config = dict(
    bias='all',
    learning_rate=0.00619,
    beta1=0.9,
    final_lr_fraction=0.0,
)
MLP neurons of a small language model. Each row is named by its layer, matrix (up: input weights; down: output weights) and neuron, and shows model dimensions 176-303. Each number is 128 + 32 x the weight over its row's rms, rounded and kept within 0 to 255. Numbers have three digits each.
After each neuron's rows, "fires in" lists the words (lower case) most often at its 100 highest values on Wikipedia text that the model never trained on.

L2.up1205:125131130136111112111088156188162150117110137120136117066104091075125118154150100089124086132159185199130190172103118201115076158114095132108160090104186123125163093116109092093166187107113135142173129096102139102071198095128115088142123131133102119130149131083165118101088131181106172125099080089152156130144154191100090130076149143129111121074147144138136135132162152168128164146157
L2.down1205:143113141137188160145190115094190157162137144118118155114145161134089172091116127083135116106120102060090129112136104092061185143132136124130155108113078044111092155143135108112181099164109130128162052161127073127128052143113119085143116090086155150087160120136132172162104094088112141174180055143110160128137097162122093163153129122062112115109110156149108077149175155127137159148098
fires in: "in", "against", "for", "around", "see", "over"

L2.up209:137120112104101145105131118120109137099116141147196113145140105104198087117163121141146103182153140125130132067145104149115145120178151114144163093122127104126105100116108099170159110111118105121127164092147176095095159089106173160197152170134116140136168184126129136134191140139221094091128159122149154180114090149149133113099139074132115113121157156141162159132129111119147140142110
L2.down209:101064096133066139114085179135155144118132130144113095161129107150118162123104146110168169063120118122099172182130216143135135144144126105116147148138089076124178126174056181132138142100141150157102111165104173179143169138132117090117161167216128125066097156129128096084087169150095147181133152113121136116097169151173181128064129073126175136090136098149125133140088173142137108112145
fires in: "on", "appointed", "is", "elected", "he"

L2.up407:141151085144110135091143149138151140136141166102137068088125114130070103086121075140113120119152121177169156140065173070114135140126094115151155128164135121116120101107158094167113132127161129134066131097171169177146128133167146111164128111157080131138110144080136163107143086145147127101106162165147093175113122085097087093118094033137146081100076164104066117143199125047151151132132
L2.down407:086142106160091086130139137135137127113127181103137112082136095152122185102118124183126093155182123150170174128078216101041156151063109104156099134172130094141142123147095169119100131104134124119143135085137124198120135139117103113161203076208143160108078132076169138102096123147161102142153106155090069102127112108111117126105147082140098162103121183088089119151136119098092149187110
fires in: "no", "lost", "hold", "score", "gave", "played"

L2.up1358:078113119175145213146108112182141159161133206162147101097117070094120103148087090089168185113122154161159131116184065115148111166133136106139198165147129139117121166068160141159114195110134174146156057067150091114126125113071111148146109106185168164149143120136092153133161120127194185115124139093162120080126110145114013132092121092103126088152156178124079133151100148135121088169090
L2.down1358:097102165143149122091106085125116155112168097102153118190056163099101095094099136138100144101158108128061144124070104133167123170092159116149161072063086080070109146123147195112107163103133081127122108110107124144107189157111140148084147151109171111214143047082060082110194089122115130077106056100120114141184173106100117146055118134140039096054139107124147080120138141184175117151111
fires in: "of", "from", "king", "later", "world", "about"

L2.up2312:112169145125149179134088126143158139067150162118111107113114084118157113120167085096151116222111159106080094157152064168098173145164142147121133129174111189156143150136071107144108156135134130183127119118127136135106111149138169155098146100078104028083085157099142132105181059152195088104155109151155140098098100150150124095102039099095148112104137122088052123121136106135102160164146
L2.down2312:113153193133113110093149098133095135088133105110123140121084094124112093144183114125130136174075101079122118120139085113102183075085123173213154125159126171161132152128063139121079132156180108107112129163161135087180138126141160145092162082138150052104085185141107175158134090143191084128157080094123127122129089117117118107114051074154145105093129154089117061146139122112153128127142
fires in: "same", "national", "mixed"

L2.up1477:126136143140118118083096149169170179158137098092125134111167128059121184141121153126127080103199130138147138184148157118143155099105143145115166182102216127131125096143118163228092162101167154123111158103142162127079123169142088101103162181104119129160155134114139086085169058102213153179172103093140119117069119099074162115102111078121168104147140142151027194150130057119173136218154
L2.down1477:102125164133136151142125107147108133178103075091080151133164127156123165121143081150188080161135145115161188145138116089138136059080149164128131164092177113122137161072154134138092127093147186099115151097104172168151125191151169135132141185153104172137130111105103080128126070111190127184164088106151075125147116065150148143072128130149130067156126108158088150137106089081108180188151
fires in: "which", "that", "this"

L2.up294:097147091206099134197160140115119180122145132150184169105147106091146143139192127149156096160152130130094107103106144134127161155137085146142107103130067142124128132113127174121141149090133127183140158098115118133120042169142133180129161136105132143172153082148056149153178155075155080150170136087139081111156093180177095098136102143108145141162182137179125094110138083075098102133160
L2.down294:093163118130150128163108158067142116100127142094230151148161060097116150141168092143113104160174083127135162169135171188144206144124137175139093128102076157160079125145159169083145115183122151134089172122110060095145146115128135125073143142135162110118120082099065103162133189138067116147121093175173130126166108092115088134159177106111104115136186216154105089127090114107082142171157
fires in: "title", "name", "be", "about", "information", "also"

L2.up2264:099123094174091135106148139113100135094140145113149127142185123064104143145174160123128127176188146161119177156072087064168144124103119196141120130155099096125088144069165103100154176084182134087120185098118163141145182106159171125081141170106091141133157152144141136096095122230156080088137120173143123097137171124123150105125078118160177161134101120141121128107186140152140175178119
L2.down2264:076205156145126168129122142143154065119153125129107137160183147131157096118117130083165132135159114155069155159105162103136179144073161113105156143158129140104055131149171099089095130137194161106110159119108109154195163087069161090103121124161149091101160130167093143102144101082054096106104144148120088144156112115107174084117174174112100071061155139202111132129148146101083167144166
fires in: "a", "about", "single"

L2.up300:142133098134139108159125063115168108120171101143098161084148110130062139135190149146169144127174172112078160124081146072101177084160124187156180105071116138105099162148107148167113126084104129169152176179153171146128067115145103151068154144134109182089129178184097133074076103126196113173150076166140116148110075155079155124101102090103193129170091123188086156118143162074161119162120
L2.down300:089094154150175149110150156153134169151144093116133134178106124094207177180130139067160126132112070126176150137152156157156071104155129105146100161109172174122131100168116075118172151103137134132166076156112118121074136171118099089125059160122142133153143092122076133100186092129109080154123098110132126060152128085169135163170129144121103097092139127063129143123153125167110109158173
fires in: "it", "this", "contained", "with", "drive", "form"

L2.up2443:161135130091167123135108101109184142088096148137105134071105133110139152097081147126172096189126135124119125166175120169062119085186135089178084111120159177210151116098105147156139090158158094117037128126115094108073127116091109099159174162167065059146113139140102150089146102112154171136118108170113102125108146117072104083122146129085109150129099163152080139155131158162089103093138
L2.down2443:085121139131076095147159128110136142165109087144140073132157064140184115160170139132102105106166106079144146189090169087153169122156128114083117122115120044103154153140124113108126175125153164135129173103115171152067104156086146086091105135155099162126123150140177105173172130107066072144149120158146172122155134098142144096158184104096114119139176175119164189091119148159120131157074
fires in: "he", "who", "she", "they"

L2.up1210:123122116094108116068150151134101153123080097108169135104177109114143149094194084095178092165101207167126173069108108130138103195116104122106124109139094132154110111136108139158117152108151113054127121086160173085106091127108157142069109103196067099123108145099124138072076103142127111069163169138128081115103110098115126129177094088158138134123116150132129085163094111116132122210155
L2.down1210:131142161089105135110159149128150153140143129110098109120166127135136198145151115176142100102122132152102209100140101160108183241070114118107099130115126139095059113111152122156165162154121138122150165064137159094066142157083121129097084076138111134152116063090127171107130134160128124082154144070099121109164168089064092145168101117157172116121133151112097184165094189143157176157156
fires in: "was", "received", "became", "won", "earned"

L2.up2441:086085113151127183162100206086189151085177119125126136078139099063140105094128116144170186130148119077135146123169093160123109152143122148194104119120106140113099112176143107187196136084135117138061122174125123136106170140132178132152129118135096125153191097163123093117142136078162084134118188151176093163121197114128139119134111133135110072172108133193096084154180105207126100134106
L2.down2441:105096129169103189125131120156167166109157181117133096113143078149074162093067127161135084130115148122144130163173181160062142157115129157127133088185115082116121156162139171145120158151161122094140168165102130065131157136140108128129087104135089158182108148099136138148084113152106131169158165140084140108101102108089118167140072119071117135132169146162125095083130106159130152069089
fires in: "his", "is", "young", "women"

L2.up1118:116099057152066183149130135104093139135110193084173054168154165063136124126169141133138167126160142051171136128145166163191116132176188097174113083137099127111141153115089069121142120081153146163098135163188194110130165111136179147176128168120123148159153100132137148128132148133120102163179106124165115161100107089087145110099120135113092124127148165106117121110167072135168111219114
L2.down1118:095099129139151096137098144112109132134183112089107097129119103149072117162145116130078108090166147090121116202183120102177090167123099071134101177111115066122136163149116207131141126150124116053100088156109134099115150107146125079149122111142073129101127117082139165124140159120106113121152153139135101138136095120186161072136096109156185150180151132131108122114083161139156141139115
fires in: "is", "species", "his", "chris"

L2.up1080:060100129106071110132100107129160157090145096134136057167188120063112126076144142097133073152154106153168134146227097157102126119101107151185147161113142163126100078116048090073123120114186172147126068121206186180122130106166113163139114114112054116159159171097114169057084122144123054085132128066124160166127138119135100081150125146141112085093194136159158161056122102100172142189158
L2.down1080:158165137128127175108172151116097171052142108141154140149124114183147082146108155075081176108144123153145139112104142167105122080109128150087105128078098158146125133122156134123089141133134120155201142157096080105105116131121141109151107145096071112125173093169176097136143162160122153184079126119133079165150141088119119094113161114112110176148095056077117090185092128094099090149137
fires in: "of", "at", "n"

L2.up1544:132161120113103168163123127090110158136143156109178120140176139120135059164089065077117135135163149125143164128175094165125159165154108129195137107119127184088118140099131161119137137153110153129103103117122152085146118102071092093147134104153155140086185050118139149110088111119136104095113135157202096093135150126136100127136120129135113103179157148082112146134137164163149098186115
L2.down1544:120135104082129059140139138132160170141080094146133126164148190120082105164085157138118174085083097125102123178061160126150159144061138147206200089115184131082125185125152110124120106068146115203143160130169161104097138099145146105144098100109099101150099115142143144102079102121115061130095076074061141148074140120154120086150180140144116081070173136078075192125141149156177173104070
fires in: "at", "with", "joined", "defeated", "is", "by"

L2.up1318:078213056118128152184150124131161130107168147134113146074167131112124126132167126097161144173219104158178186139234181129147156116130100166094124175156096172105124103120139155111147189134123114118088081103128083151193177123101091132111100125135135110162171119124155064159156159227112084112143096113135117061071104124131116151133090153145170092227132099113165134130177137138108133171147
L2.down1318:057178113140067129114140073111151139098132149137197170116133097123214085130130113092117106177218107169156155135164144139096120104112143106147133077122147153133145122086128124122078149129085089067090091092179094141151195140157132143179194136110097151176153093167146121098132189163095113112083074137123088120088091049094141132141156073080142120154103120129155097128170159088155096162124
fires in: "who", "born", "see", "978", "april"

L2.up160:132153088133079129170169135119097109078174237083173132129135096096128126161119119132104116123129181117083153134194090082147180085148176147163101137164098144072076097125097155101101175077122174142133115106140132093130105102126099135172174098119121133126182108110148107131145109119116065163157116129125140151127103141120096174066109145132122161156150145157145112109138146078172182220098
L2.down160:103054122118149103123127173101078160094107069142157119149141142067167079157135139077104161110176083150107164082084161106174152176180119080137107124159088170104112088108145165126159118139109160100120176126114107145133136116156114136114150230110109165082135144128143126138064175162118133110125095120154111114147127150100091140088187140134101143160127142094116150126167127113097112153162
fires in: "by", "lead", "debut", "recording", "single", "run"

L2.up490:074095154150033171189111162124158171071172110152166096154153123047168110115176093190159137096168131123104159114189113139108166144119139179156157118125101096084116098100099131151135110092135117135137134104187161117138177121099161094135127152129108091161146102110102134147134168099146127170174129160119112118122179090157145134137111088191136144173159182184123115167178101157150128154143
L2.down490:097133121114062144113158105175175190095103145136128091116147098061129143101151113190157187134129132128128117106152093107139199062050128139182104150078128115105098111132093102108108128109152181173156124101169185105149173105141179069120129126212092120187161162202131113118163176096124156169147080138056140076072078178180131092143151097181131091104111175119129069110164099102134128157132
fires in: "career", "her", "first", "s", "best", "platform"

L2.up1997:133168174161099154143186134125161109119141156125074105100122130094125118095174140159187094115127172103166148117110145198146065127187101080059067113158130143125164147070089118106063147160175129139098066098112136173140116121165115078142167147072167044111114066101086143125185099120135109149110109133114165090148134072164078153080153131132112154186068157109130136193128123142130055138090
L2.down1997:137126124104135085093173152075111147175180096122165089180138103123091163134131153116138180159133104097140092194063134142132170113097094075200146045085145081135077103140151082214109144102124095094108122145123099110126140159114164063134098087131119133129207151117142148167096177143138092149085127122085152116160095127123162089135180122061116105105138164161071117074169162071116125141112
fires in: "has", "are", "have", "could", "is", "may"

L2.up506:097165085126126129091121074145138138099115182133173120081174089156154108128154080108143144084178161149159177120140129144120085156091096110158170160142065129160116132115110118159139120158129153130122037095100134115152105060144106125117156114190159108073120095170148132075186151221155121128181140188121162083128165172133113074081143138167088113186197109072190107123125121093128109119148
L2.down506:062168137148167138127160156108170111135093119172103126121170115097135148131129111142106123095105110145098162091125135113127120135022172100124190190173121134147081130092085139116163166138186154132138137084072123163068154116148155107117117083164186082102143125157173076090167177159086073133115141197125150114087138092146166101174122099173113085180120034109169122130137155171161096136141
fires in: "during", "as", "following", "due", "when"

L2.up530:122145098159118149069114188124129148138111112126164120104139077163151136037150106154166090155102138117103155168147096149154122154154115093141123131094158124173102138132141121157202156125161120121097126092144105065124140102081167128090186109159095138095123079130111172106104127134125140131140153168152093170131145103076136103103085058070117130156111103133095063152133134172164095145138
L2.down530:157159129099158092125069171115167106151136062129096119146103119153097141084134067130168098145113124142090158161186120111110125067156175128135181116167159095106062138174161159159134125119138101186153155100079096146078146115172110095112109122122123207088107098097052090080166100097058172146139133162168115155152146083138182139096182135174120090124136157119148115138148138150163159204122
fires in: "he", "they", "she", "his", "this"

L2.up1172:125165110083151142082194132173103153133095161110123167020150080102179136090117135114084090154078086108190165139155152122117133121079105130155170159107168153112105139123145097155179149048151143125098132096118093184100115063122194106085142086163185121137135148118107130160175137147137118101120199165144090088125058146063147118100090143187089079177200104099115118088125129166171203158170
L2.down1172:164133085117154148076134069131083080185080109099181076114156093137100149171108145139154164190120080113195142109144176141141068115143108094130159174142090128169099106132139147156108097126126138150144140094074133167153092168099120164108166169103182158101142159193033125148133147098125158143132134158100142084114129122121178144128104115165139143150133075162078107099144178152153121119083
fires in: "game", "march", "mf", "season", "at"

L2.up2657:134110094139136163092139117123131113100155118143110067110162148116133142093116145130152197118120157109178167098090097155158126161135089121126189121095154068125095102142145115160147166147179100124128097054156089090117090081117131156143095099143074064133158181112101173087102132121142173075111176112159076156113146158080067121120091079149161080126131076132172168069110137157145137159143
L2.down2657:126137160115141083089149070131133085110121119150130086116102101165085137152134120105173178169121176139122152106116118153093092170076124085146111117124146083146119122096137089102104144127157176113105169103132100144107141117088155069095102112165155138111147072106141168122101188076124111116167083094137056111125083158069152146131196121111119115072131103150133155153162174114043137168104
fires in: "be", "is", "became", "was"

L2.up2650:105125067096090152160105106147155177105110100102105163152114119129149129080117137178145098174228154104156138101131123149116136092080129176165164105163131137151156113158112102120117167097153161153060125091129135121155125138146139129122141128208133127151143101167092158097169138092098080132189138130077088175076150102108159087157096067130091098107170118118079158133168115118122152187178
L2.down2650:143156066122150096089129094120154123133108123122096174099124085190063129095126196152167109191178117136167113146115117115147167147139154112141051106085099080101119099108130089120129107088109147130151081121125103166102098187149130082105085117099159178148145148063117156095142127103145119132064162082091103143129135136103102120062159172134131180238139128114134150167127122120134172156196
fires in: "there", "this", "has", "they", "she"

L2.up210:130188085076096158144098174059152143101080114075149128094123156102188113104178124105141142184091157104130147093125169122066187084098126155172119122130093110154121136169116098108020110097120096120111117101131119106103137124079151104187130090188109152165137122118065157127116144174189082127126118125129099132067096124126126097139132122135184095173108132145083097122154111161118083170098
L2.down210:083089224117099161101145105212168148136237109125061130189190153165095133173110164169143080116184140126123131104085105114106072148100082093096119115114112115071123104100093141129175172142145125103121168129098140157128114139177147181064081172137119053090090164122095053113131088111095112155160071181106126126159178118165112182114137125133079126164138172154150114083163102096119142063151
fires in: "him", "himself", "who", "becomes", "really", "she"

L2.up861:131137134124130135126147097157131133142116175092087167086104116160156160098160103128199152099134161105157148119081135131130069210185133099099114091124105116140111154137127182126052068137156133112180082142164147131189114113120142107099140147106124136164076159120152162129153154148176062093146204098120084111107110108138139107195094169147155151134100112139106075146170137115132139112113
L2.down861:110121093153187100158090151158087134143131125191133092116072147135149095104155154128110154155116120116141163159081185095071123081088141106155102071133149161174097107118144069117117163117088146160106143113116117161123143133101124099154136161075100136138167074129082109136141064163098145151115092084142128122165111158054114201148170133152138178157107107066101121105144090118154115183099
fires in: "is", "are", "can", "bofedales", "molecules", "were"

L2.up48:060155111131128150106147184134104197093093133159144058072125150092132077147132108094144187136168146123186130148211135191134134148149151123105195078117196164183130129117132093151085118081168194104096059152151102165129113047144145135163079114175134139173133107138082074139075111082173120154122139104123184153130114117107098117174146119131123118126151122108160162118133146070159096114146
L2.down48:105076189156128157146109122091089134130084137122092067140129080124129146167126143139130142093137191157093090127101141110119132168130157127159151168067069083156132119163187147158127162114110153120150177063092125110117115131136104145117116222134163107164115080063128152098168154089086098150090123105120094159194141100114147136165124162091089188122163141186073165139114128135096111148106
fires in: "of", "de", "van"

L2.up2144:048154099170184141135113181149130152092110149099153084083142079129179105117129099143153133115146124159139161152161137112074163153153136099082151117138151141133103103065101138129133189099164091147140101085134118213163122135041114162137117127148151125120151066124124117093121156189191154129171125145160112115091071080138082150113114059098099152163166127165143116150165116097143162139175
L2.down2144:026146150168102147069146127123122128080130137102145110101165043088178136086162115155150108092123077143128177076114129076087138128055153137144140169182133129195070122125132188127078183133161122098114107092156151151113179141066144084160119136159109112128166099095086090130149139102102153135111089110104067066114142108074125137102092112146128124158137071177116143135123114083161174134180
fires in: "also", "never", "still", "currently"

L2.up987:117109088123085117073143097208166114105168145133198163127128064080088154084164143137095135180148116107113149170132079139081143135164090120149127149159149145148135049071155095086137230133119148149122151089130108116084145073115147130065120118175114104147099104131150169189076090141110101109116117160139150088114123123096157151054104084155191125117166173169098131120180185184129060093167
L2.down987:143120095089115142146182079178112152178155181122160161106159137084139137135147192137106101116091156167168119133179098102133101159104125118111123122115160140118142140135132118122126180144118132143160138073103098113151102068188032123076103098170134185134137157150087161117138199131084176178084123113102078157201111088090090094086096206158169110104118164098141066130097207148116078062097
fires in: "2020", "al", "2021", "2010", "2014"

L2.up753:091136132097145137135101110114095197107168153113135108049105075141159099096128079170135169174113110165113155090086097129119132071129071139137158121144116138120132146092076089099101195131183211134129114139142148170152099133088180109113121090114102151099140091141162140115204126150181094141168147093153154094126075123103109108135130091149100108121105139110097076132128110079175147188151
L2.down753:068169128153144154106143134132092189113154144120156121105121012139142128143109136197065166139120112132140196129124140074138168113117123163147171144183124145149074150126108108078098167107199195116196112081171157168171128130165109164129145111103129119107126138138160136105177166142186126144174152141101116084110117114065152155104136080132081114149131115111083100167177146090172122190134
fires in: "also"

L2.up1853:120106112115149139070157089118124102092076140183123147081134073158164038121109115143126131108132145112178153160135145165118097180133115121133117126111137146174143122088139157188079143091127168153132115073183092138154101080115155150061128144123174051116162128151163097166133088114170092116159173177118118110127100139072128156075067111155124151162126130102105095155134102145143139141109
L2.down1853:131172109134143113155237100149177160119080193127160109156100123154150177134177129112162095124087104128157116107141086196079089144114088163122136150093154115137212100159147099092133131111139161141148125121093087155172131183183105127074102153148145158147118142123160117163154154168126163123177146218169141129163120115164125083154122136188098130108165055118125115170114146175182137127118
fires in: "career", "won", "record", "gf", "result"

L2.up2382:128114092146068120176123131099172115097106109120102086140176107080123085069165191107106120090147205193099168089110149090157114151105169123096141108169138099098118107148116121077080088137166188140178156118183148136128127114199135090140113144122101126105213142075130106104110098153140109086140123049143150143097164111157167074132085114164183146125105165179114145113133153111192139211098
L2.down2382:122158155137133165138145072149136148115175104088085085146088105076154099127123041185054084118173106162121091117110176126105133166107169068127171150127191168086114158147117132141132154105117108050191083125124111153183188107098107132113151139161119172104107131139119123167143121143119142106075117123105136131084123072095147148116203130053094118106136140156112117122062142060099096115114
fires in: "the", "a", "an"

L2.up2485:180162136112149121104182110159111183149134161155192093142114083104089112161166121125112101115170192092112102169139089056134097150124107211138126138083102153130121142147120165127087149110143102137157146110153135122089115130109185163134175195186149154068137150122117106149110106168105161122142151137089146150076112128122142094141116105095123215130163184128080160143152152144176141164153
L2.down2485:079162104135102145123147156123102134115155137123137076148062073173130146111143091181149129138146155100129127172170151082149060089100130097102152103082089116150168111152137129093071114134150146125111105148096117099207106131201128116116186148123102121110207094148135083140189099173128152091162126128105142147105136091180164116082137154118122184164162144124094139161143086150094149174131
fires in: "that"

L2.up1505:126150058096119113071138168065130172073056160102166124080174096129177042148165120171141098191158131154171159097072108140123125181119090130130111080112116132192080158052127137154127115074128108135131122089153129144101101088113103190088132151123142128166164137156095177098117137054116116103120164129123107105130144164094128155141110143134135156205075041139088194136110140114146084097156
L2.down1505:127124078110036089139108190124121159091110118131172100149133103076157125157145174127148129101116144118188136137115168104119108171130134108126064102146115144106135102097125107118083129130152120152096121148110140155095169072082164122118103138154075124103175139165137146169113140108134184144115084157132112148107117092094189120134106114161123132158122142146141085155156086099131104102153
fires in: "had", "was", "really"

L2.up1546:087083070140123141058133096159096120168091169094191081101126122093157074076125132140118133123117145136114145095115117090103181169075174114181111148066107118170094150075119131097163174109114160165087103060186179144074101122041137113120147114074171154106156113130145139187184154129150144130156117096187117107096100161106129164134035153111129113169156144164141153094165154157115176112126
L2.down1546:172148118171107136123154180094153160183076115106138131094113135111157080141138127128108132157202117115102094097120120137116138116147152110123111141075096157185113112100155082055037175171143121183100113064098154169105152156118123089100109161072159165102145142138113115185106096085130151137083184111207144100141102140110184162090133131173121123164204143149104158149130129111103154105121
fires in: "at", "career", "home", "game", "out", "joined"

L2.up31:103138144187136151118126083159114122122179091154167153126150081148182109086128069104169112083103157156098169118099086144089164107128099098153157130191106186152123115094127170065120172098139122154148107099134125153088085089073119155165118140121105082143147125158059154121157128112182157118153102111125097099160050138125132148143145115156121153097136180105137084142101086073132088108151
L2.down31:140159130117128128118150123110161146148108188103135135105126045048130145105121094172123063172187169154102164087097144171095158132081080119121086105088133147197147129144095154161124145078137200116104134096138119091083138119118102103101123121141093146131147106136112156129182173173083159144106113149152108110068067165112136125138091125096143208209098105167197116087103114135160121125159
fires in: "also", "first", "best", "reset", "resonance", "elite"

L2.up1041:106103139118134148201135071103097135126150122174085132112098100151173123092100127114059118146164057057123100102176134154163121193118148129144122094070117164085157140144142093139148210127123099144108097101186108087133113093090179126127124098125203092121163127127120189164164132105197173105133192146123052139133143122051089123166143062148133117125174147099136154131139160112116064141125
L2.down1041:137142150135170107073150186134150136116085158068158131143169069158182133167140107147157065133125094092141099128061205125102145155078150132133093133155149111098108123131116146153177140148119058089113119116062126197110138201108126123091113105100123164137139065089183087137154124143153111141198121165123152154146150098121149147139115095144127188110080181126126118111154133084192186081095
fires in: "released", "reg", "release", "result", "placed", "second"

L2.up2003:104115078165137152164146111112129141101132133121123086132128138181110085107148146129171192133136145154078201162145154115146177139111104139128125117104114195151111080136139157112102151100163091170102106155100117177152060134108093169107109148116069158116148186142093130065119121159129109122159149169150107179096090154102084168167100113144150092141162140180129121153115145120180167118204
L2.down2003:122165156112171181129151094126146135120106088133154129112110112134152134085177142080165094125140061146158112133120170079086163114036167096118135104161099074136163162206150134160130148155076117147153146110088129184076195175103122139147112068147135156105133150208100143123105141140113139117084105116143106150106113104114167137072168141111067128138061101082095136098147151085143137119153
fires in: "both", "between", "including", "within", "include", "served"

L2.up781:145166105115123138120176121138150106112134127131120138029091141155101143093150061100174140119097180146089156124081099101131176146120094104162152122185164158068134117153111110102075132137154107184134120115120175173084115140158141155084130111115157108132148166145100158101104160116127116102137164096120099134141097179159127083166150133157183084114149148161165130109147154107133177148213
L2.down781:116116125125180149192099150108137089135101083167115219094123101124091146112111085068071145155074104125134095198220073093140181133076184149105151144106122108164065153157105107183163123135149102108097089124181094161123122131123125095112119089127149197147174099115155169162093140151143157093171137181149126091150122125137080140139167145090119166147176156142145135132107095189133184100072
fires in: "in", "at", "against", "after", "during"

L2.up201:142090103122128145103123069146098146107149148114162128153128065104100105102142114175101120106116185129187187140159079101119122082140156121149148193166111100121125103111150112103164123115190161145125100152159118161080130115105154137093165098175159129090108131084136095175197138201153131151108138197130156125096183085069096131084086128162131124142156105099115149147150084142120162163096
L2.down201:062105105178114178098150123168125151059138143157127076142124078108105114140119141168054099138088173130151130139122117099101125097079212122140103144168085055117064143134117154098112112124175181113144136129114126100105202144115126186155130125135154101102119159094138121223126139173154126131110119140091128159130112122077104086112122131176116179144124135076147114122154031086140141142152
fires in: "played", "team", "play", "baseball", "5", "sport"

L2.up1415:102124072152113133070121131098137101159105087097154102081130141110178167083150158166178085142101126136149130172121168110148166127201121148076065142079089159160129099059118133157112165085121132139180141101102129134128129141155093154155100156109085088121096160112073079170186134111114147155135115096144164143069114146062147131123132098120174153133142108155099071157187092131154122126144
L2.down1415:122154074127116125143158150050152153197167095119154100117136127160136106115178044122164104161095093131180111162110157075117176108150083125215085104083109063134126115139176124150104168115054088152123198093134104148108089179161190114059120129129112112123132102099139133152122099117124126159112100119210120123149157093096162098136199120124130151170105116121106138084154119126176136099093
fires in: "they", "often", "it", "has", "she", "have"

L2.up1903:107125109139179132108147152138103161098155157207189165088136068091160118155131091122116127175082116175099122131138105081096078142140090101125127124131095194118068188101123103179165139157133140074104076112083121096135159037049153094100098127140110161109126157136184094115111094135053109158105149218155149140182154177111070131166110097089155153156137176090102101151131108135116052115126
L2.down1903:116131124147103060168134161131114138089142145117132211101104118142146108155144120152154123124158134099161117161138188068102094135122095132084138063184143181145118135135148113159098195093157127101085078061103062105097093074114159093178118093163096130107090190126088136140110127128109169145118165165138117168130115153182174161131135119093113170143131189111097133118114174118113101165131
fires in: "used", "made", "had", "offered", "has", "using"

L2.up905:136183091115092176064142145054135191090093097083222070104126107116149101129155109117120141163178185159116136122165046142174154166196121086168188136098156065101134104166103084141108182097173168143124194112186162055146152046059155112153127099205134134139114141136124172037151149151120088088143165130139108170084154107154081078144131104186140088121183096120130124156121120150123085164099
L2.down905:092105134125141101069119087134177127116153131163144090133091129122099160132165187152131070070186169166121085144153069130101099178132071138088144137152053127080095125193124122154120107148152144107120114106164105110121109110070084197101131156146142087094053119130100148124192124143090180106122142080128168119164063078118087175168085166114053121139092147134158089127163119164161100085183
fires in: "from", "by", "of", "under"

L2.up156:148134082177052127150179143078135172108090160076180110135128091065141146128215106180169106143111136182130122061113173097150174111183087135066112165126106169168092122122095136077119147113135141169196130092112112151124084130162063100155158182113090139115057153123102175112130128158131104129143103083116108102174109108147096120095144096115119139166140159155172139114167129129254135151123
L2.down156:105199136122095083095151173170118170187122138127131113114140086136144153149077135143143156202121089100082163164077120118140149121034138091126127111075184118132158139113145138098159183182110084126164095190108113192100121153131164091112166138155131148114150101139116100162114108090124145142095112126111113173151093115130178106131141141068128113174131093218145103110121112057161135135160
fires in: "with", "not", "usually"

L2.up2016:114128092125147153133134110102125141103110158128156102072185135097107075095142186155113172117158156146135186173152131160123175174110146144140130164164151094171147116146096148121135128117172165115105092127228095140133116101111123164163116106193135121167159130166162089144106121114161142079134131160135092117126117182146109092106111186193104082120115179216117131054171123115184155143115
L2.down2016:095108119114165153108191134117089114146116144127105052155148132120142081145117193168157109104113118090126154132163084164095090180183110194159111145140070109128136168115127150149147147155104120145188197156108076092152107129125144153113162177106105092122116138140103107091105149148063125118112137159150091144129090096130123194121124212127122118150144118095093062145112091180123147117090
fires in: "of"